MLP neurons of a small language model. Each row is named by its layer, matrix (up: input weights) and neuron, and shows model dimensions 0-255. Each number is 128 + 32 x the weight over its row's rms, rounded and kept within 0 to 255. Numbers have three digits each.
After each neuron's rows, "fires in" lists the words (lower case) most often at its 100 highest values on Wikipedia text that the model never trained on; "fires on" lists the tokens most often at its 100 highest values on Wikipedia text that the model never trained on. A number after a token or word is its count.

L4.up49:136121150135117098082120092113110134121143117072171130152098120138126084111058136135149083132172108189135149105160221090150168063158120149180134103060048142134095104149102114204140126120130107063166086105148118104121152134165158171104101128123205137111097141106100114131134094064100187205143141127157131076102141104144120069132113082134105175131161117144153083094113129120127162173151157133132132121167160112084158160120132089123118193122127114144108146117104170126194086144084166155096127099130127142182162125124116153108080084118097160152107109116059138139171141103148084113124123136128176187086147117114168136178097149181139159127057146137148051078069082177060114163085144127107182096153118102159157155123099138152126136162139076125126141162123173142163203145139109
fires in: "has" 56, "have" 27, "having" 9, "had" 8
fires on: " has" 56, " have" 27, "aving" 9, " had" 8

L4.up504:130166171149119161132140150104132172138104185176159129139106149147118111108158171081068169077191110146161115148105118063042107126083161129084106175113099099121143170143110155132112069163132104071097126166160145119107150207114112176057157128179140151108097147118123140138134134123141189098133210159124153192174175127142118112087136092113170165176104107112114135132158130159126181131079136130118083106124107139108110113132132109085146155087166076093158106088128168118102112114119167104135119109099087104148169138151099137052142133118094102094069114077145098116113118144112128117164142172128171099125087090080163069097037163169079144095067112137116084097159149167136074103100109114139191073175084113100147128134130145135139111138119184116065129180170102115101075154097112
fires in: "this" 40, "it" 33, "which" 10, "other" 8
fires on: " It" 31, " this" 21, " This" 19, " which" 10, " other" 9, " it" 4

L4.up136:104144141147131149105116130142111165169112159124100143114138118127116127149143111153134120098132144156163115128173113142128145121073141062142136133154158178127131155131163120152150069206134150112174116086107180156145128142096100125101088135094141076091122111044046126156101121099089174168080210130125155088172150117161123120140086112108122169087108151098059129144134138157070136092168181143129129107167119150127111137109160084125124094165153149128068073102081093117132109092132155079067133115103149137139169156107150107097134169136215114099118212107129127100047181139148161168097152166107104172103129075151154133156161162103120141122078131142137098147118103055120173146126135075132125074158066044182157142095096103168109169118206162042154126113116123088164124140159149
fires in: "and" 73, "of" 21
fires on: " and" 73, " of" 21

L4.up444:165117134110153112141190199149129129149081109163143164112164112132112110134146112083083089116126096115158115091146128187164128128172130111121144131168115095189104107139110206103154086150133147126138123059102132112087159142146106045067152122154164111091102168139162102128142173176192085097168135108167241125124111097111069114147113132149127196151096161147103146141123163164131170108089172153123047165119123144142197072106135071112064156157108129116127125105124074125165137122093127146111107120125144080091122136075095156132141130136135090155147142120128165109106150093093162121152134126144153177131143125150131125134118137132123044084172100086173059162146189127143133116078126078121119125119131112109148126139152186148105122157100078121159145110144137046161043133121025
fires in: "railway" 23, "railroad" 15, "airport" 7, "railways" 6, "rail" 5, "radio" 5
fires on: "ail" 32, "il" 17, "port" 8, "way" 5, "adio" 5, "ain" 5

L4.up203:121139153120131094128174158122135144146121116106152149111093091172051108090092116143116114118125152127094145119106119134124157160140137096181082161123077127138130115132145118122120126111105159078187177134137150085199116133115173160036123128110156152107084127128173095124127135062094156129135098188139105154145146146201073152117127136107140105119165164154106115159121133141144122118061127134111109094134122110153125155134164121128110173179157135103035115149061167132143126157118167105075107131182133149161143078131146114123077098123099079097054146085159103147077131170087128145075132117118151163142116107110148120126142110095083134105120092090137056094154101205148026152158099060148096061149140148113142136187084113168183155087160125000152118140160135122163161160115129
fires in: "by" 45, "from" 10, "with" 9, "featuring" 5
fires on: " by" 45, " from" 8, " with" 8, "uring" 5, "side" 4, "n" 4

L4.up718:090090112141086173119093155133167167092137126151055110137133128194131124091143084078096128128147118132091181116091095160130099145118144096087128157096081094130170155166115139189091141151117141151142154115153128137086118120083164113066079132151180129106154137098115077147085096136097096194113085122116148139089145143119120082126138080089118060169149138126163115081169083126194102135106165139147130078129130094100152161139169149137145147101150161073116140136093159096205092169170138136081135079189130170153105093140159098115144133148138155087066164124132128149149165119157167140159130110124094117130200117127172143088048153151104157111177039205164082183109108121090103156104154100127159122147148121116128170164115146072174112063137167181109106181159123164146126185141181
fires in: "born" 33, "married" 10, "louise" 4, "barbara" 4
fires on: " born" 24, "ried" 10, "et" 6, "eth" 6, "by" 5

L4.up181:111180154170113076155087149161153155149127131178110132141130149144105108179128118108197186139186156117190133154134135106121092165117170113174134172099124106162064118157094171158161135114165206114110121113127119152140129165062112083049141227107109119101064133160106129106133111146142095144102148184117118121115122103098166130116101124088071099112138154088113097096106044124124121129135085137133125084159099157148113137120144106076104150120163122100107086151116100167141169128107116164151129117140115158090097110101180139079185139148068162122137095070126108103164176090131152163070132128106124142157157178132154051128131057119115128145109133084118155186124096117116107134146149151204105115166128115045140162223144143114091091130127089085136079178065095119095102148087099
fires in: "in" 78, "over" 4
fires on: " in" 82, " over" 4

L4.up277:142145120143134108129161113187076151137124156098103158160108090168108117191078159136146075199095160112082053144136084129155115165137100132132135076156162127152110095152115150169078134105061102158137090117106133117158150116110147122177103173083082099149093117133164122152203129119134107115168169139091164159081102166143168131136061150115127130152156088104137205092125111095065178045125160176143143081139111152089111168109106146145129146093094157129135141209123117106181119197094138128080130128051159170149085102154109097079160205100126140110145108091139131097129124095185162110101131208142115181114118141117134119086171109139102061113079135119166180113141122109146125132145179143180144066151123120156123125103120125156087110125124082101120112136127122044148080133100081
fires in: "in" 48, "as" 26, "up" 7, "out" 5
fires on: " in" 48, " as" 26, " up" 10, " out" 5

L4.up561:175141081108158119153132134144130147173091144149178112112109112122021151141128123124145158075167081179129103116157112111142129054122117161144108130098055165165130134149060077133099111128089193124169148160125155131085151112171075147177091108118182141047152164078131100187109113105129089105121081172083169098106184120178128166076152107081149154127148178110062150144165138116084142115089109144116061063112142072105106118171119154107156116143145082140101129111129123154153126138108185106158070138140129114095124130140155178157167119133116088141133106066146072120132168121141114185119123213195152134160125089151153104123144129135131114087084151143130181113170106156075154092037103112119105192122113073130113135128162125143102173102146146132122139165092159117152144121134076
fires in: "he" 42, "previously" 5, "important" 5, "affirmed" 4, "assistant" 4
fires on: " he" 25, " He" 19, "ant" 10, "ff" 10, "ly" 6, "He" 6

L4.up278:155154122146102145105148186165140149146127106067151120102123117134107050101130170090056156149123089142105116111113072137086079083110118130140128130155090090098114161144139126164097126091126158127120121154155132091188087183121144146094154197096186096133094149089153239145100119169129142164154131150131078108144123154077107164145088175073135093121154133157148164164165120140140074116154166139161155131134163123145107112125174067126163098160135156058112100173092161132143159163104186122152175148154120165163111166112157084130139088175135107125068133146187076103146123071062113128089157161193083164114077124096112116133125166115131129121146060146196116118182130096161097138137123098104137152091099144165126080173120118148193111089116131083163132091125093033139103167147125
fires in: "jos" 14, "josé" 11, "along" 9, "joseph" 8, "married" 6, "franz" 4
fires on: " Jos" 34, " Fran" 15, " along" 9, "er" 9, "ul" 8, "ried" 6

L4.up647:085148136129117137155179130137163200148131129157151144118118143079133088093111122131169118095097124124121131120130186121147175062136124054167099109151092158155098123126081085101129139111204125125127149163173141085189147111186148159151090096163165079088072092121133160194116165102125141123185145158173111114104152075118119166192111120115123156124173154158144090100153142117095105108133161201114122119120064112088135148066130099091136124111173141038108094094114136132154077074086126083137149208105106166147150099132082085123113102158154137119107137086096103118102136111056165096159114159158170139135126094120154096113099182158139117121107140118185096118137122106114116087139059123116139025137162148166112161197149182086129094100102149126110119189145108104125182132191102
fires in: "she" 50, "he" 12, "and" 4
fires on: " she" 29, " She" 20, " he" 6

L4.up888:118161096143198164111159135160089208098094114140156159106127132124150160096123142136094115114091119194098078144102121113122119145155105133099096173112145157119140138147126112096064094118096189094109119114130068134141180102151079192124104054149188079130101145111167114144098107115102124105109142138125151121159118113138167117058105100096164132106129113104039175111113115138124137113150210155132106163170101128136118148170098082173193179192092134080147114164074132102170067111151130156124125128117131143134161140112091173113138111128101133054119121122130117117154094142098087081133135117100157097124180159110101138118113186149135110116095146066171126145146125139166177167074104140235140076118131089230140068097100091121136126188128142148092100187076090097159133114153142
fires in: "a" 24, "the" 15, "demographics" 8, "and" 5, "most" 5
fires on: " a" 26, " the" 10, " The" 6, " and" 5, "ics" 5, "ost" 5

L4.up842:128159152142156127066112112120062132171107134109115133183109114137111158119150155085152139096117116163141123168119169066147118075124081178128106063117138132134083163152134143128136144120045064149087049128119153161110167148094090137147088141136078129174110122091107043146194180052112148147125194122134149131123140150152091130090134161121146141173116210105120099156101102176101214107092140154080069130182182080119125099096060129152186147138134114127140120121135062143096079170114155090096174181130167148159190107123161137153061138112138107103125055084077124139088171148143091101132150119136156185157164163141167094170120153132130156139103110155114087097118065107130154122096116087126126090117130091091104172103107118111087120119147162146126167125092119154151121162101146
fires in: "it" 63, "this" 6, "items" 5
fires on: " it" 68, "se" 11, " this" 6, "ion" 4

L4.up67:086110125165139142124205154161126160064105168079136125166123117180109088137145178082159112089118111127125107135101172105179091159108103061150113142082172140145149084150144202157111135185124146141130137132144084123138134124181084176141130088112063138144075117107082110166145131161104119109133107130118153116137172195152103149148092104167087124151120166085090176096141076092098130128108169159155164113130110159113105160152078076139156151156110161171100171200139123145107148128115068046170089175168118170131095088162136132109123143122125146157149115103092112097157125112117101194101137103075143163111205079108128065113146110111093142128069133148136122136115089136136107122180171097081128105156109082204089136116067106172111081153138075130112186174103151095122176190111099
fires in: "be" 31, "have" 12, "having" 6, "over" 5
fires on: " be" 32, " have" 12, "aving" 6, " over" 5